{
  "num_hidden_layers": 8,
  "hidden_size": 640,
  "num_attention_heads": 5,
  "num_key_value_heads": 1,
  "head_dim": 128,
  "intermediate_size": 1728,
  "vocab_size": 50257,
  "hidden_act": "swiglu",
  "norm": "rmsnorm",
  "norm_place": "pre",
  "norm_eps": 1e-06,
  "positions": "rope",
  "rope_theta": 2420.0,
  "rope_fraction": 1.0,
  "qk_norm": false,
  "attn_scale": 0.0884,
  "bias": "none",
  "tie_word_embeddings": true,
  "parallel_block": false,
  "init": "uniform",
  "init_std_qkv": 0.0145,
  "init_std_o": 0.00364,
  "init_std_up": 0.0145,
  "init_std_down": 0.00364,
  "optimizer": "adam_variant",
  "learning_rate": 0.000591,
  "beta1": 0.9,
  "weight_decay": 0.41,
  "lr_head": 0.00661,
  "warmup_steps": 420,
  "schedule": "wsd",
  "decay_fraction": 0.828,
  "decay_shape": "linear",
  "final_lr_fraction": 0.1,
  "batch_tokens": 65536,
  "max_seq_len": 1024,
  "doc_mask": true,
  "train_tokens": 532800000,
  "max_steps": 8130,
  "dataset": "wikipedia_en"
}
MLP neurons of a small language model. Each row is named by its layer, matrix (gate and up: input weights) and neuron, and shows model dimensions 229-420. Each number is 500 + 40 x the weight over its row's rms, rounded and kept within 0 to 999. Numbers have three digits each. A neuron's up and down rows have the sign that makes its largest values positive.
A block is one neuron, or neurons of one layer that tend to fire together. After each block is what it responds to, as a language model described it from the Wikipedia text at the highest values.

L2.gate134:515541522529531455485473591518507433457539573594508478552579508521523540512491539481489509506472509565520551511503515516576556484471545511509539506505498563452381517466459518518451507471529461474476489543504530469459440442491484529507496484527466482500506548584514456475539494538503468574494564524529534545543466526511519562504513434486541495475539575559501526525485445405487451467506430527510523547446492514503530460509526515542508528538496555477443457521494450484442498466518433607524479508432468517438475559565468516489559501487467491489445498537520555571449508489558594536
L2.up134:521543571564537560501505450553441454505489484575509505566503472472468563515415496466499502544571514574472533450557566505513504537485546506533472514470516528524528539500491544524561523574487557414561549499497516502535543465443526500487452478538497476513508529502483408482483510506432462474517571482513492510502469529485444508491460490605478521529579496493555564496474541521443405496482497510481496539515483563541488519494451531506535516496571537460504545491504516460524532558472477524503481430482480438487499552480539499582467426499541508468464447458522513504476436526473547549
L2.gate413:499454477512491489476564467477513462543508509491452554509539461493447508539502503478494511579516519509440427576438485466535556464490529508512525495544454504500515582432539529482393503476522532516499500466495509522491510458490515479548494525495443525435467498486498542462547504488537500483465489457544552510526558470487485525509534532542452450508538485461481531478445557421498430446458567557529463490465482555435531464504445522522554483539457604531521441428495511517531538538471537437563478528543540518566500478476493516527486482457454478414509436505575537512466496437534498465
L2.up413:546459464436522458551463447577449438522517556553579494488460519487463420562466540469471558411557471462580542522511481531483520498465566482427506421553532539473565474544516552546503512506508480495486531549465480500541497491542480517501528466488469568518501459525395538510539489528481435426473577515486524548494532546494476388464481481414572435548490434566476515530572533505556502540475426462460470455473468511575508425507481532587516506522492530525456465522487517489564523518482476449562551510528482441399493483488514550490499471516515428557536516477524498516477483495489495542
L2.gate499:540503488543481535522514467467538455474471526490537548486519491513408497533495492470520465519542511481501492522504576532508439498523534461485563512467567519466542581478503477505484491460418485522534468508547499474506491532539545458496494470487498502513484490508464522508458547553461469520462449465444473403463483474544548504455410522468438535478484545568495497528515430423460481520521589571492533500450544504509444553485493520416416535482437435522499494501518536415528545554477532457558521521459488547483511442540572512526461522453514493510537462509540555451544481502543494540
L2.up499:547495477449439489492497399497463474455474436529598490441543506455518487514434474502394545469466490517478523497432512496541522522494492407479453542546527487548462471458526510553507507537505483432450487554494474515459597503487541464489494527512478477468492481519555484531498505430448474502431582469506522507560470473481523494515464491449532522488498458510436493472475500433519549479483455523539479498505484541540463480459563540549459579593476512481508552464515492525516496511512472503497531525392502498415471451546491524522494500508449503479513511471506434454519512544454550466
L2.gate837:489523448482457512490550442482550464483546404473541466544487480500512488541446459494456487523473485419578479520505471478496542499450497536498500434535491486403520526508597512484480514486452520452448504557544445468462459466527463520487463480548556527449505519481487556547532568489479547546489461571436517510470578495507496512549504517504496515462552444467453521483500486431522462498520465558466462581491482458419470487532425442517405585457444472460532511507533539484501538545469537512510538475529545438460514476529583480513449433561471520491541519512541504485511481488445464517
L2.up837:506513493440489430502571443458582489456545579485498437464532497558550560454551484466535511474536610495483406501500464481515480439477496467515487474504489469529578483488507543484445533494468446395490483502589481489466610491546413502524482482466519559459563474564565461487497535537484435486447540486477532540491449531462532511490463468446484530466548530456456560537469482539536497498496531542506473518502529389535465552500470478456441576470532521406512462505451532497460521504536512509482531466462487498441505499552485548463495510475499464526453447487542495478480481492544457422
L2.gate1271:449509540506542481522515477492497443525468424481492473561523495529494587552484509521511507435534508489555502503557499476568496444441491540495527529455538502488528520499549531528446489442487478541475523505551472523568438454511454496568475458537556534484520432503501526468518545600578498568506497566389446561471455510540484438483487449504528445511514441554486516586527522464454457431494506516506474463522518490496481555507469486551453546488533512469545505509525487507525502547431529505457432470544544521375472439523568498511427517525509461541550475529572515474470537508444500461
L2.up1271:498476518456528481608543499498538482430554536533437542504498455548471487499463472413512548435583540525446578502557612524454518577490502461489461563554556487507554498511544499514500477457525530593513517523486535496474452497433560527486533482476458515495499508518492517437473533561477519531517579507392486515531521498447405455489518488491605556469496513540483522519468496536596492502439499548527552483449534522511453483519454524575479484531519480421584529539565474540458546470519483486496470475477581534422516545509463496462465588484480561502519485478505529497478475481500504393
L2.gate1345:485453491522524582471493496481518455514488591533485456528496528438513508502509464468468487521526541532495477505499506580513459556519467462438467492450577522490433453468486509505540508531470514494478593511529492473503477515443492477461543472507526536488495478520534580490516470563471505551496448530480498525447548515499521468466518462480536509543505466491519547490463521474564371484457570521504527573553496422521555475505517470443559525512504512516536512533517560494446580433537485490445530480428526550419565467457497503485488528431495457493438508489573467488475531532526483542
L2.up1345:552561513492578526532550466512555482433455441493521465543491514508528595488478503564516514521558477461503495540549542505493568491505451486600491555450483496518381435524515507440478489461480447481464457512581488453438514524443599494474555525507494561537546469547435466471503450590561421546525462462477439501429472504503441514548496513502494426507533458513500571506527581538504454505480518572492449502540559520532499493517462455526482472491494566520447499474494480515511549391487462568465533544543505533412555521515597527446438514457507505459487530527534454485486491467469490521
L2.gate1528:455443537530486582443425484487521472531419570448443494599529531484491507504520478500471504481499542425526452533551454525510502481549431478501515494492502579434537542473431538476501493485496541482478496536491472452496416462510539585529465498471506531457547370549523515436589458530521449444480448565480508507504513533542526477496539510503493463487492463472560474506488576541503529535522519555494450454480504464461499504490453501493464481463472477513401441488502443482492615479450455525529507504521446433508499524576463531593518539512492494533439562493482470507518512565452518490
L2.up1528:463582545491404492520558493551477527434543501539541530507517458472484536533518571443468453383510472466495491517546477538476516460526519475510503513550484515432533476496523472569463479531513532537480528535487507445483505504523546550519520488530517478497522467519484451523537464446591422517471432528402474581445459451434553471485489509444516471490463468531501533462498576491563482469509513549478463456500466452450459528533474491442520499467497584464442490525487418494443498441512528462540498512541434487489523554547528516573506474495495485463505464528499488529520509465567438545
L2.gate1656:499530535495518471424570450478456459490529498472469503568452515431455508509523497533562467511508525463466400509499575496537521438505503482484521577576536509491450534468425461557487473516480517464507530530526516495581521523538564529496520486459519533449469476515564467517492532345510486511469537494548557484552581491454421539508511448473540459561548491501545579519443536539564432487533528476457471544527522508511538513469483506439489457524546472482516482488515483555472500407430417444434547563485554494458499592468572425519453436433535528386444495536556564418501475435467500472
L2.up1656:504457521494467422519474498467512511464519506475432476472457505479544574481481453550509513499518565541480464601460537482521508565420522525502527521496495408479474556569407470517462509499480454538494487502524457553525505458543496529431569488483523433508430474500529548529490498425535471542524502469507527535440474561562480489553557563552514513537447513507458526477456409554527425470449517501511472557565500582554488450571556529458414441455500540485517472464544464580413442486451509481457468465501561543468455438498555494480435476533495508457502524543571527486534463511513446507
Description: Words that open a new subordinate clause after a comma or a finished main clause, mostly where, when, after, as, with, which.

L2.gate226:502522497460522504520544529451551543427521537554435375455471542437525453549502525465476500542481537500471507514465509527490534416590506454531500444490547507482452454523469502550458492521520539535589495523503443491485500478520486560499518530578506553569427531466475463520483522499485473548498409470516446542457537502462524521526559428527492460475462457494504551456470506450554491480418496499513553463520425519423529511491518558578455565451435511576471479470578537400555526486534522520450538484464624454453475448551495507581499557502505497462537483505607532515508464430461492512
L2.up226:497500478463515514511527530489568536436500512557424435474457523508482469491447489471465552546514529564516558501493520546522502446580540475523519485502534574500509490514495519525457488517493512572568512490542439488468488432510533613465511514550547573586439481509499484520500473517504482501489448463555465548468517523448491532489529480545506469470423438451485546488453539487520456480431507526497542502535434493401480491482542509580474561499455526571458464528550556433497567503535501475522532533469591465487506453537501560505549513501468542458552526541630537529547438401470507513
L2.gate428:473493438538518488491560534467533493523528508544539433488482493445483504542535489556476541532529499550515496526536504545497476533500464531450536466506606504515412562497461526532502524440504544455497466535466552489444520534446490461379600533570500528482599515533515532529529454549479454457486482484539462536443501536503475487561496472507486442600464505490520508539475547439400472560527542522483524489480468481492541569504510499520543548483479499565533469388435534513532451472533524580463494525464521480587509519511515502461511468479558447445572508489545501507449495471554511588
L2.up428:533496549512496517502486515546468466542492526460477388470519533435502468464546530511568499500479571518539454477453564415511564567479477487537492484440527443535492484488533476464509496521560490479553431474530468500505468514487537568493515475513492566500509545492479432510450469547494532481501568535512493473395502499551549573551484527488523481428487515481521488468478479529523505489498516533496571437531537521484471506501543530526487485485427439496523490444497432518520505468526519448528480509515493490492477386488482503518532515557483484484489484541553584442517464463554437528
L2.gate803:470512493459486557533545512459520514443553499507491456462551475512470471520480514463514495508490543531492485428544555548544539523517423551556425449514513509531457529508470535453445471529571559514600496533536511464509506457523450569519541537483512533497455525459491481516494469509555572461544520490571515565527538522447497506510505492540470434481470519470494512452467513515540470436468551442507537504517495545463544503499563516501545541457476479576562474466480547406441472516558547513463463525483558492525477451453536439543517475508475475428478478524539526538474474515470548502
L2.up803:434547438509465475546561466504488562512522439516456429436477506461521536492452503458530502510493477507518453422503546535424501440506512480524425460429460520486558418503434528431513518600562499545544533401538500508529488495518538562487530525500543524484494494485460484506556530520453530537497422459448400500456537530469481470551475473514486434564498439478537477452521537448441451449442538516510500475581493557411484506525486520546543487523473557562453448472488579430491507480494517457526499444455565463576526510412488514530480479504474499468555529487569544522524427506464462452
L2.gate832:458475503510477481477559440488506435412507520502496432615454550461452493508506532579551599433502494445492534480544509486501486514512511472415475529540555487525437511570504541475511459492475542502545517570477504449508528493461471477472527471436538505511553577540505490505481492564491547484551485559557482517503513520488499416428462480562439544606546562538539538521536504463533448434518542512492477550535499528506520474464514521508471497458547492492500446499524477474550549503479484553483497549481435539489524459528547503466485429443529536490536432506561493540517524421481474453
L2.up832:523540447487511521458493424504501519645481472534506438488403458495463507562595438486562480479425520566556413487465459425557534484508517526456520436542456412495514500494530553459482492457485520509541548467479586494466452509496510436557549470530573492350440477503499486562535496567411496555484482475578508477470446443502575448518504533513441545550464522493501484437501484482484515529498489459455548557517531528509513419496505498487525442451485489517554443505521486479539477456505566469468483578530509541524451484449521499480526486457541449548493535572512527516534559401497508565
L2.gate924:456507532554495552523428476502525527474453439436516471521474475554499456543519510457485446550561508549478464464456517522515524489509467595500494500491505525532438591506511533512498523478522483462430464469499562476523522439485493498515508490513588557558507563520528520475519470488552497479554492562538537495508532467497548558515545517500407593519493578456502580574611504533475521561493499442527473523540473467548479562534500435519507519454478431525551414530520478540450536482548568538480546516572414518486549531544499478413450500490533479462492495477459584542500469545516462496
L2.up924:566461561493476460490573513520538462516534495451468536426509462504544543470487478510498468588524492457529504506501500526550506505502451405549470499486556468525433542515562515508439522485512529512504445476510482547548514451462456597518467471530459488435534501536535474543506491507499471526512448533548398556490509529469483428585552532482497475465541513555544493506433497468455499524430475440565473465520534447511431487529430531599432571533439484529495471465500533539457560480443524501501574525442527528481410466543497463451516466502557521568595478482490472409516482503453474513
L2.gate1081:535481498511543457450479549540506489495492484492446404519471473477483477425499511483524517478455435528468474534526546528582537550380502572499462441414557507488419512553499481469503500460508489517543565432493571481476402469527438481458592430509516540522460490567454532483583474543542428503567538583448481528519392515515565511552483504472471560537442488551553490483500508445448470480489475491457500531536519401479522435510458512425496503526556504516512405451525509537466508494500507464473584529530496490404517540515501469465443413476572484529493556500503499484447543459487544467
L2.up1081:529554434571570514435514449493503545505530457476492439581521529456483528461413474498405531551529531523567461540496530486525513521496456530536519527500521471452461492524507533450533504461460509534573500469470404498534411461438489531557539520519473513494507477484526484546507408511514538482497459519499543511460548520446513406489509478479502467419544452540488485492507518433577467530484431494484497495487486480483540502489581598554440523571522516467508540496530412489508460471477528495409493419501480530473527477492472465514476536491513510503497481518452481547494532426507553542
L2.gate1196:450606451512481477480456419527499487501503404458527507529439446499572550481542494520411422460523503511471436481489504465484536502448492488485525470539517491464438498538466559478487495497494482475555493439464509486547441504465399543511489507542601520500476409489482432513543502503430467517470488572467528511451410493482586453585483492516504523554513524498501484485515497478500476468482503496422511610572458460485565530420487598475507490495474553561449503434478432526502510472400521441537529480482571453499458518531517492496498454497451480484482471548440508530508480443459515468
L2.up1196:466547514490526470446399549468530485506566537477463456473524485528492529520529525554504535582491545564547521538544542538502524507524504420453492503498511486490461485479498471470519521500526432505533564511457443530505492494560558436502531481482471522504480465533509486543524423503433539522452493438490410470502540535453539488453553496561560521454471478466502507509420531497489477514593491481413446515532510462448535497537522494465494447510430517456507463568441541457425470450440570471415523576455525422579502498615532570526561414446474510483480440473541485474473475454486523482
L2.gate1248:496567461470535501476491495465509423434529482528461425576396535442468503525523494534472459522503537580517497493483540472557555485478524549460459478525599521520486536545476505442448517471465502490513518520493514503444458475460473538488571550538551547527518430492503471540449496499421496536489444522458502533426474489467500514475537483536535549618468486467591524496547485502568397467434484509453516521550539512524569512496502570458521501452502472471509487500552547509483565462525522495427545476527574521509494474483478438495488489501584539458487451523532506480502518449475500484
L2.up1248:495509447556518547503467523490567536400513445447481384545472446468506588494498451554442435435505584539502475543512573483453556461490521562524476473509511492474458537526504552557534508494577500502603528499430544467504459500527469493479480561531549475514412480496472531550457492507496437505520502551494508475463428559517504546559493530503505497509527556441522505489420488491478414521486504470428400534527474519481504470491563548488476443473511523555492496452564543531482511408452490490482565471486526493456490547540470530548528435475520573467462542505485516561413489459497529498
Description: Opening parentheses and dashes that begin an aside or clarification after a noun phrase, e.g. Kasper (GER, members – Naut, officers (IPS; also "along", "as".

L3.gate210:497530521469513560509499478510484490479472489431500445577511532384545459415518502459480477608529513444479514521529556459553511522520450465518483509466489468536409518469516421563502455505524473491531480535474469463556480496447481461520495503510556468474535448538550518487540484514514453553496439494461430523565562481384511542455466494475486612518486499518614506510513619544519446522422484538494515528465496538460523496505511566508459442529510435457506416561560475437489529545480427520509550496417495503485468520484511497438448446556503496513547486500523537468490526562561484489
L3.up210:450447545474504588535518441504477495442549405502477467529561521490543500457502535503406516605451520512499581530492527465556524541487458468487542490470433501534409563486502480500472476514517538561507455505423467476440495474411481519496486500515542439490431470541535499478535514485464477472512474473519452512480493481367533508520509469531529568515583523529574523519566459510460469561503502519502472472532569503417524532528505550489465538476493545474510510560525438451458497553487481539532560560472445527513511541529487463435494517509437493556505490534560546461452517470520448474
L3.gate226:508566496532526493499460477512492489486553449540447535422452480444493500537493441511502451520433568508517528468550525501455545490515466434473464471450501492448508434443524511588491522495604495531432497546524437500451511462476498532521570558510473493489464532560518538442584521491507451531552493500553579513432570502540528494583484455506443371525574585483527500513423421448498531538447465512542517514428461502467443550491553547589525568503518492472567509533497600603493535460546559565468530457479482469470427447491490495500451539507494491514471485517517484557504505397496515511
L3.up226:511469495540512545559507575539485473529552502503441472486487468503519515478522467452416446620520531544518482569475531511515571535417483575445575400568469512501468470420467493488467524523497592544453487521502479452557490405432542481542536531525470540488467466434537490508509478597498556488462518455477520488516536543498514549529525517530532468523498533479495493506462464518508407528446513570503568540405464521514471526483469486489505519483461496557518500517484619528445552463497498491503505519436506455502467471573455516469496528521437418455513523502471492539536414440614444555
L3.gate801:499568478439471499492514530466537450462479439467481475475441538501504454492423552504512539450567522458486483473499498535504474449577512520519463495492557493496486459533475542512491551541503533520503466557442543484536566541543494547456506432491443492516540509550508416521486452511516470507497423461440496542551501480514446529511554466450537423460478427587483593513475476529584397505452488527472538519524472591498483559454477525609423525496507523539494470392492501550470545480513483483506497491461535535520483445538483520535530447525448505434532472495558509521567487535562537473
L3.up801:477539512550571569528582509498519478540473503532465437456419560445495559511473536495465535540484485549450521419474535473479491490510437515399488465448505502547513521497464395518504568514490546554471471487448530468478447471506479487490486517536486521530453490450455515481434467523533452502510479529489544512533478479465490524553517551574481460568487562497500535520475499516573427483576569428503473505558465497548483611464537538516514511391430506529483455451555543455491572563465531460466517490519498515542567532498458516495537429485456531456499557524549531560510563430525493466
L3.gate876:494452401504496473392518441479509483522544556488455550579458546480500445471394466535450511479508529468512478485500537553552473564507472510518497473494474473407478434482522540479469486511509454440544493489481537511519484535484526432506560551481451506482521615532568428498477488489544530490513539540473531524477512511512476483567451498430510488523502518477535576517448445447506483434536419560501539472528484549464514560469472535473512434448453532548466447442477434560457490436522500537547565451505483580499555476459432458520452428524483518462512512540558487514566480532520548434
L3.up876:468460469500507483510507520587557502536577459496408514541453493523499500501464485485543472519447503464473470514478464559491456488581497481477545547548467518477510534509566465500495501488496482531457529481523492504443457497473493484434531515458501518438506503543447501460559450515548489443490587421518522493445444595427443526523553519507426461537523547502501438504476470489461565529580449509516430460531478539451524545494462520536544465443436463473470480460418537538442546443499553597454521454517498486485524502600546532407544510484528569502540527504524595474467467515520483471
L3.gate892:559460501430517555506539515557475460502500416539458455516360486530537461589481484496525493520488432486536528508464501505475512448462498509454457521548480517409512576470556495486530505486469495588491488527483513466523581494491463512486517587475533545507499461517534451509464503505484505511540479536503482460528568437435482497470507530494496498533501494563474423494443474579451502455424504494482463520460476539477540507477499565485559499475447469546492447511494593504487486459548491523515522495549497550526448515501558495477476448500521506527564560532553485445517455457416441423
L3.up892:421528483505540554494475503470466508469494465514546415483480475450524514415508444489539456520487561517460424439498517454464581503431526452472473427513524486463474584499557444492511508461470488585516515517491554575470540510552489512554495545475499522459431443532495508503549555562519439564489503565507445566505540541432484513502513505499410508471449481481494508444491519512553478553478552526441482578560563494551455502478523535464522493448496493442569458574476519499504459461529500481498440511496498454421495465485469490473421548503503431507512415527447552478463529463535464457
L3.gate895:444521435535540507414440495488534499486489516509528441461540507477504444522509482436510521486523546451508514590536434509534567508575499551508491476547487474455505525460422554554461506450557482473454539570488450465490495515462514504562532537513497472462554518502506427555525462495526510508535504493524471524506541452491510500464485446474485429509520526522455557527532547484530416515498505531486514530576504532467477506505523525490531527531568552498510497516574524514513496494536512518442587502471401541443510521496485537489494487458571535428433458530542509517460375455499444480
L3.up895:512509504536556451474430511523541480534547533538539498500515535410474599496445419490485498531481487572423494464507525531495472502545530544459510442499521494479491471580554531547549475498503503478468559457533529481471486578456517536470583564472500566507481494483466427509570500546472543523491565492507501543512480523471493567479463482509488413506542480449482534499464512378574414543489477494550482530543572464487412541529481524414520510426549518495578496558535521453471460444538580449454564445491546438425497441512481499530511414482493433446473523524482447489470467515505448503
L3.gate1187:475529450502534457539500432513513512467551526507433511510491549458524589566488398509463516546526594486506495526537525516480516458537458466417497483474537471524486481496481499546478506495554500524419452509421564524456531521494501513532532585473548413527451485477457424505525405514507582526569432477523485583477618497487474590528494545533496465579570554497452517476458514515470506524517504530499503420548469499461480538458446499522487496519463463443572490477506523512505466424528508465487511556535498545441402507512447468508478525549465542482497537499485549485472468476545489462
L3.up1187:568554528472475543554533509494515486500514537444519530478489556453403498532549510418425503532532568524430545528488562548523494491549448497503459467482434542563540533464497476515485509511524492518492477624453492496460540480491539509461548490463510527501490464520544492492511498483570482532531529481579511515545522447520555509552503507542559465510579513512509529540506496537510444530468466453535503562524453598503488597484509533443596490525471479552508601535521471512514551542507481525498553466495471576426504550531507528462481487505464542412480585457457486541476474477509477515
L3.gate1567:489545571480490474514504486502538470573447493489491516579441479446492509551540343454511433509521561514499522441447478475539486499529476500463524512453484491505535373502521551542459458488499484510495490468435534488542486488508493413572567558518502577510509513483364448448545462504534512475486498518472605518503523487502560503561475510471518539537518480426428525457446524459528523540507541440472596541511538500551483506461512489489486414486477607537551534504559477475489537518537475571473489477486485535526527531478563528495488491532522515496474464468526448514505434429513532565
L3.up1567:424551459478454560453535481462445533454487543547539488469532507463503511459496581458504512581492513425458485502566517502466536496577590415513482570480486518516514542526470479495441543549504524521493511490461452438491489456443493517495529499510454445488544567539489469492522561477493460526511493488578517522458578546422565488536506471529603406478497473462478537510447533592521498496575561561459538481534459511408484498543504521497532570532534584553482425511463531468520550498495496443422555528497529571481486447456499522403427565578428531515525533488557477501511516339440473528
Description: Opening parenthesis or semicolon right after a name or noun phrase, especially an article's lead subject, introducing an abbreviation, translation, or date: EGF, born 1962, lit.

L4.gate1707:551602476442508499486444434629480451512504496450494485586543550507491616520530565460585586460581474546512547468494540488492488496470500476457532448487509460519446536462485474502450486496480551481501515558567483503457529530487506516586484461492516461539510471497547438505547396518485497445495480568445472508561546542516540501514477495516485536475503437477580587493507454478497453455508519495494540525503479523550490482464425514498446500446512452541488577561476487493492538492442484569480516481558432503424507472502577535537553463526499529504470501411544474515449509507517532592
L4.up1707:544535503462485425538475504551443535447554522428420521564462504456475617487565531469554463479501521541486566475519517502499553510508548478436487555466476447566550509462491548490513485531597479525541550536531454512482528472469463516466548492457487442539499505428519419461453526488451484487484520462499504450508482539445508507499510508530468576538543508505479455459421419550525506353472535526448475440516540513510516450519518490508482480472490486474545545517505486569540466478463536543515524491557501537474431459487555504509530448479506530526473431484550585567466496437450481548
Description: Words that open a following clause or description, such as that, after, when, where, for, plus table-row ends before an episode or plot summary.